python train.py --num_hidden_layers=9 --num_attention_heads=2 --positions="rope" --beta2=0.95 --final_lr_fraction=0.0
MLP neurons of a small language model. Each row is named by its layer, matrix (gate and up: input weights; down: output weights) and neuron, and shows model dimensions 0-191. Each number is 128 + 24 x the weight over its row's rms, rounded and kept within 0 to 255. Numbers have three digits each. A neuron's up and down rows have the sign that makes its largest values positive.
After each neuron's rows, "fires after" lists the tokens most often just before its 100 highest values on Wikipedia text that the model never trained on.

L3.gate138:155091101159147099110132136122106073150127126155140110104101104122140130135153124150132121075155174148104109142136125123181072156136166130157081148133102150156146112167172058126128155151119127152085096122099147094095123151119109131128100159122100148168141133146164135152114143141134130089154140152087117135104139141118131116130116125184135161129158148174149134108151139122093158154131132117153126136103122145103118139173104079110127150084132152138125104138088118140127140132122133129160142092086102122135107108145135110129110107108153109130132080165089130089108083143135133122
L3.up138:124085146164108117169090146098140087142133135181106149180130137150144109132116129095105148126141121139086161111136118171102127166113136104126136154123111121068141128099131131118144155143129134089110153141107090099114139120092139093132145101143134069132115074154111138116090086163158133148132090098130135125128104093154120165140124102144123101074126114096093147093127152101139111144134110157134092146113141044145163196136129111120100145163141092155128155113107153183128098106117150132143114154119139131144112131122137142113154133157125137115130111132110131143145131133139108118
L3.down138:121124106146139110139094166114111107112149174152132082129141092131155116163133104130110122113124156162110129125093125166135114123137144146120090175154103126116140121133101106136110142146125126116127101131106150080140098131112136123133139157113138068193135118141137116124090108146114140156146102116116090140074122137147107141147155110132126094105121150116086159082105167121168156158171104097146117139146153075153147202137123097141131135114120097162156148134093158180091122120116150128161133090091122140155074118123156144098137118113127150110121078133131098131120112144115091126
fires after: "\n", "0", " "

L4.gate352:120141098132139112126163134167143123147156110112134109134164134136123154101138138147135164148156169138135156099128195140157128131134112123137125155157090153123134102098141127121135139126118139097169144076145150111105172125147074111119120105146120092124106076115145113144074127118151121074117153111115133135112151125147140149145167158112108131141144117164189129150129139086093130139124158131134127168119175132128122119168143109093128151113163132119103141142085133085141096119091105147130151140138121165113115110157072097155117125091144134118106140081068091132094114138141131180
L4.up352:143156116100118107142094137128136162118142115121111135154170159141129167167135107124106120121133132078131161098131107160141136136139118095145134105108110135119087133115155135125140086139114139121118149126146161128080086203138118101106134142122090086125088123085121118131097121111089104135127143157140113109119142087153131145154108148117087117117160149145163113118131153118155176153131140151117149101144143112119122147174168125121078092147209094133133169116128146129128137128112147147160139097152105171072115105078173103117105130121135112122163105113129106112105145114095154119
L4.down352:146117115098144106085140130136112169109118096113146134127158158081158106133124125106101119113146141123154156115119157173163141158104114126167152111117147152104125123116136144101129085123126104099154138093135140091126077158120118109135151092118079099118142144107129092120142129125137133104166099136138119116113155112138151136135169133146149187115095138148115111114134093116132107077195119148106156129120153116133089114191168155140119147122065119111161126103126101150123148123119113155140164070117103135167152145094131140140146125124134139131167142075120125098096113079112111097
fires after: "\n", " |", "|"

L4.gate184:161098140141135155125114122124162104143134117142096150120090126129119137203109137103095147101149116124133129146095103103136127089138110119146138162151101110098107148120126111140190093131112150122110131149127133109118160123125106109157124144166107088109158086112092145135141125156108121124135103129152119145118109082148116179063104133137150136096151140166116167105145150127143151083186110169131090139171159139134177108176161104129147077163113139143163098145129146148102128134133149132125122113112123134172143113151124112107104128162109148172135126143096153098122114145084141104
L4.up184:102117170152130162125114126132147114103091109147152118111094140091162140178124114124107124120131095147081154137120104121169154171109113176144149159139083097074079122128121098143127124141103103151087134142138131143113147106131110105122104137181121054116141104127117113139143108133122114129137143118141100128140081103157081159112068155106142121096135151119121166141150127131149166125156098159117110117142101120087158123117145165149123096167138130129149093120169132131130148122169150149127136101159139143169122118137123113147112158176135156156122116135113169106098124114107173152
L4.down184:096107150151117094101125126121137125074131118108177107118157118121137143094134141173152121137057128142067158096112107120134106174150129148129112136113111147119128081141127124098067149152114106101108148126112126174102110103129119148112095118153142104143150169166152113140119132101129100140111149122147152115089123165135129100173122112091107135158116096114131095148139116100125132160094099090087164133141111108118106148096114184119121128150134105118152121119154091143117170120149126137152155120175142140093145134105105129141133139142162077101156112162103121152139132132153172162
fires after: " |", "|", " Total", " formal", "\n", "al"

L3.gate48:109146146119140081131158140102137111183200103130097160140128134129093113129147155059180148125172124105136116137146150136088151118158145100177116109113121129121133135122142123170172111113084118109141155089133129129088168172128146138139142121147101149136109131071163146150156132149149099123143142132119124141104125158131129131119134136198155134121123130146096103108133074145132098118135164145130122136143147173121101151137145138069136131081136130135175138125154164153136130141129143136146149092150116128089135131125139144168121081154112122107151132145118138109130122102080119099
L3.up48:102151156127100108130168125093113134143159093136127133166098156122143136114141121094135126119124074108152123141132110129130186136158140154152161076118133147121111111125126121185166136119083098126110127082094177109117156126094122178156103103118143155152105117096149114122112092153160103139122138125129105134122109128106105128183126132125182119144103121108119153151125102173116084161126136122163145126135118136128105132120120184113140149079181090160146131110156120121124093134173140155131124114160133139135102133097125176136138078154098129092123102136107159131108141109110165106
L3.down48:125149142153089159101151105112116177088099144158154082133129122096133149129151106166096113155128124124149155149130126123142148179094121132123164135135130120155106117169107111154124114163151116135103112139091134067145087082102097144106127114081134122133145108170129093105104138119120159129103112119132122161204139130143112127141084124065146134145126125112172171132110136187095139131084120111139105142130119107114123120119094109125122142123166110171105108111122104102136084121149121116100131171132131110160134134127106165102106145098126113138092099112149119137103160134146171145
fires after: "0", "9", " in", " his"

L3.gate128:150124085141092129164123104104120084135161151111124142119119116171149114147154144113145096181142105100129110111077110120114140136165161122134112156110132158124116111115114128155157118125121165125089155162149131088154120157167126185130103132157126100144144095161150126107156112100114139120145112107105110099108138132108162108133095144160094135197084108160100144093137062121136149139118176116108100122110103130140131161186148126127110076127099126128137121131137145090114155123139112094145119141120161154062144169136130131154135082144149129105138131104099151125125108118122133115
L3.up128:131136145149070064136119115120123140109115127147151105155146114134096104112089111109089166176112124111127113136166116126095157139129147095091111184094135129129087131116099129143121112156116106134117135163104159104207070172120126179099086108124112114120135097123093128145144100095136147156116144136104120146136131079148119165114140123117159174129068141111124117102099099134127114145136124131120117135166124094163133128154138122106140123150155103128133129098095118154131129137116092138084118125167180146121129114153133140148157093102110145101075117133104153140152127111126126121
L3.down128:116147141123124119145081139147120155093119163145128118142141132102103111114078131119111183132124128129099116167113080116122115117133125097075120131119126100114111147116097126126103126154166091130136123140088183112092123149108100135106058117112157134135090115089082138102127124119153108116127145118137155149127128144153123174143166133103197172138117123100135099133126136092115143122099106109100109140154134118102145104109107159132122156133166119110156113115109136180080098123112130167081114130124089144178108129149117102145150133117077196152096134126114116139131167123133128127
fires after: "9", "0"

L3.gate136:169152145111131148096137117136116116135088123137147183141156100132154132143146144120093167126125151137130117126108137132134152140113151116090134101110083113125136146121148082121132130119089164123134108097145127088148131146079135120135091108126094144122113150131132159096095114153081126102133099158150099139104153098109143097146096154133147140148148097129127159108153183107141164111120193130099070170135109176095127099127111145171092102117136171136128090138092123129127132110117092121123136146118131123184130116113105126101116106145111133149067119133126150146116115119164191174
L3.up136:101135124100168150141148091125136097171148159193123120060144126077150108131138103160095107123119147100108112121129097135120084120135120143123115190131105129131167123155134129119121125142101154152121178113134175131099118154191128173115131118108126115123095146150145135149162114163164137112169155068108130105110151143120137125092123167180141108112153162149134100108134146134073146162123113121099116118119098123107126105140129137155140136131126148113124097154138128131150116135136071082108152127118132116078130152135134110110152142127135116134148124128098139072138106086116108139
L3.down136:145130139098132137148145080137113148173129079149136134149118138143141111160157200125139198141147102130158158120085122142121148124156100130110101152162095100136160117107198121134151106127114132088127113111136150163120144134135119117129102107150090126128130098180092145113128139173119103095135145115118102143094132089109171123126127087109115120147147132120090131159168138147119117137105131142101069119111125157131137083128108133158147096139114146140129096122154117121127094116128104139165095187139141104115169103137099116117106097125146158141148180120136110162112129144102152103
fires after: "\n", "-", "Career", "==", "|", " In"

L3.gate192:145100097143152099137097143102134099153167095103114114132104096132169104155136136120116129110163140132114152139137096168097095162160152126154130131133089126117154108171177118120124128132098169115091151126144110094105087172119134096121160116129116106188102083144116160150142076148113123107135110108094111122119130090112124154125149121143148168097158141132083154061156124113106168138106129110153090126113144124108124145190116114146130149139146117117123064100103132122113119139131114160132136114102093142132105138151128159118128091120168122113137090158111135124095107121133163155
L3.up192:151102129162154103133085139105105108112100143111134108163113093134154117129131129158117109092143140147114106118158127132146102182154182120196125120167117152116129094165134127110113159121110138126081103145139126111116149145139139080116118119091118057155147095125171181154114125121137120135142115112138140131157095100098135153126121072142154147103140168140121161109135154129094152131130110110161101110091101127107187149175123097135109142123142084108095121152082131111128129129136108154114156139103132125123123116130138165150130112087173111132108100134093109098110170127119147153
L3.down192:128114121129130134131063137110126140088169143116167107124109106129130100145135169118162115114117170154134109133049100129111166113141137148109110110183137131164155138135112128120101135140107135124113083119087165104156111116106146122179118170101122095167153129130092132103120090122107134165113105112137106116105124131134134131123125122086138092176098132120108171115141154119135164142134137086124140139133157077169126178136139079139128120132110103126120128111151124112079173102119127133152135111112099118128145142087094135133109133092128164104133135126163084163173166150105127118
fires after: "\n", "==", "|", "9"

L4.gate320:118147097146153132142080118137168082136157171147137167107099107151069139156153129131138136079137135094134104099114135125079108088140083104132110115172114118130114178129095134137159141128094145137093146114136138100155084151102159108143165151109097139092144133107119135150159113125113146113118096123106144103079169121124130138135145110121128124117130092169151114092130108091114139091103150151136135146084142123131111100140107109117128108120119130098146110145167147160141138126132083173168110115113139154141102144136134112095093081138116130181138140143098121096109121150097076151
L4.up320:096137120158128117135068135142120115110126188106157139064106126120102142159125102123182100115106114117098129097137138142089134138100089159162142134157110092120099164141085133152100162121082113146078122149121150102177085146100171087120144161103112131109154136118165113148150102111140146127132110135128126102134103127129102148151094124110100135102104122148127089115133084089155159109084126150134126145074105101115099137122113129153124111115115145083152132109168133143136157109128088153153124082135107130111098142093133136122133121140098145149123139134111166120109124137133116180
L4.down320:107138125133106123150124101109081170103120173094122113094155126093140089134136117136183107135141109166063149080085140123147129136122122170128138133155161094123086150114056117173095155119103113149124113155113131143136139085120127146096121136105090113160129130143136145130134131138140112131148106152127151146197087132093028143134101142150107098160136146135088115129112124133156112119122117124135106147113108103131121139088123127141135134120105116132115139086107150111132160096127117088113112151149130106145132132088106139123119140099122166099111132117160148135117093142159134154
fires after: "\n", ".", " |", "-", "|", " and"

L3.gate124:171140119101127122103167115165117122150121141144153131092137105116151085117169135149118116107122135159146158138116127139149101110141098134172142118110096125134098096164126132106117102154141147146138118084117103068088110120146143150138142119094076098115095153136172131124089131153115098117167140151135107103114118096086162132129104110141135139103133102138165109105168147163093133155134121107117101107151067105093098152110113115124094140130110160114151127142053120110131139138141100113126157160134136124124143107169111158106065103108125068117127142142078127119126106104122118154
L3.up124:170134116099128162119138109133145069136135116196115122118070100109155136121118149161134100148131112133100141146117102119148092181127124138123150160113120097146130129135147123158125132119126165187129118138152142158093123142142140133118136132121144116121102137154103095106151115147121135133151188115115111099127066123094132114169139175195098147115126127143132110129157175146151117139106112136107140143085104173115143123105096142105130124153139171136154082140124140084137153140148126111150121166110172110119191121138117074114136134152139116124113188157128117113150107108115152128
L3.down124:165109156092112159098129070154168103141144101143077126147128148121131125121169141135130114127101100123130211109138113113128131157132138118088160150126129111130112120114184164158125145118149128114112133093147126160136142124133134153133104140118117097113090125153116092107172143127128172095076158148153116094152110094161116107117125128106124141132122129110131144102142101158155086149072120146121141118092100136122106176104116130095110131157138114157121088144158120110138120130109085166142114190108129090134173100158102112122123158154107108164086144143128127124098135099116148132
fires after: "\n", "==", " =="

L4.gate210:136084132133130152134089132154135147138165139158152193103098126109146145169122143058142119137093097092150103109125104163128107129116131158106139077126106125105142133140119149150147162106127127155128106117119164132127121118090135110148117131154125134182154142116103093107090093123131155159129103104176106110115120219111114160137077146126165111125127101108096137097153143100101131139136109123111124131147129103163142121138130130125103146137120097143163135160138155150134134085131183152126140118111123133111070145097140096110150130111105136085098096110096140138116154125087137106
L4.up210:088093120158086098124100110134112146118178096129134125172168120110157157128151144086144128112139134127171119104119129136082116093148148126130097144168091130131109129112127140118157117141143129139102125140110150168121217121115075131110127106121137133148125142159142148118119125135150130113106124121136125133122140113154152147090102145116135179135134140095112093145134115083107147180140116128093096118156107123121159115136125086093113084138117108199100139120141130132141084108166111111103132151123146173122118128092125114186176148149109128096110156092137158143161158128137122099
L4.down210:168119127140134150107134090180154113122089126127160162101085124137099146067131137156118158175128134124132178129171090148168169126109106137120120127116110145162126124157162108117107119124116136138125115099134123080118091120100118149150129130148104154127106123135131112180120148095150108097144144060159125158131092150155135127133147168126159104185102083134140162163149107125126122125132152123132155140104172137124124175127138151132114171135157164102144130155148150161135153121098121129090136135110099102146142113142095114151123100136162143117146081145115132146073156130118161129
fires after: "0", "9"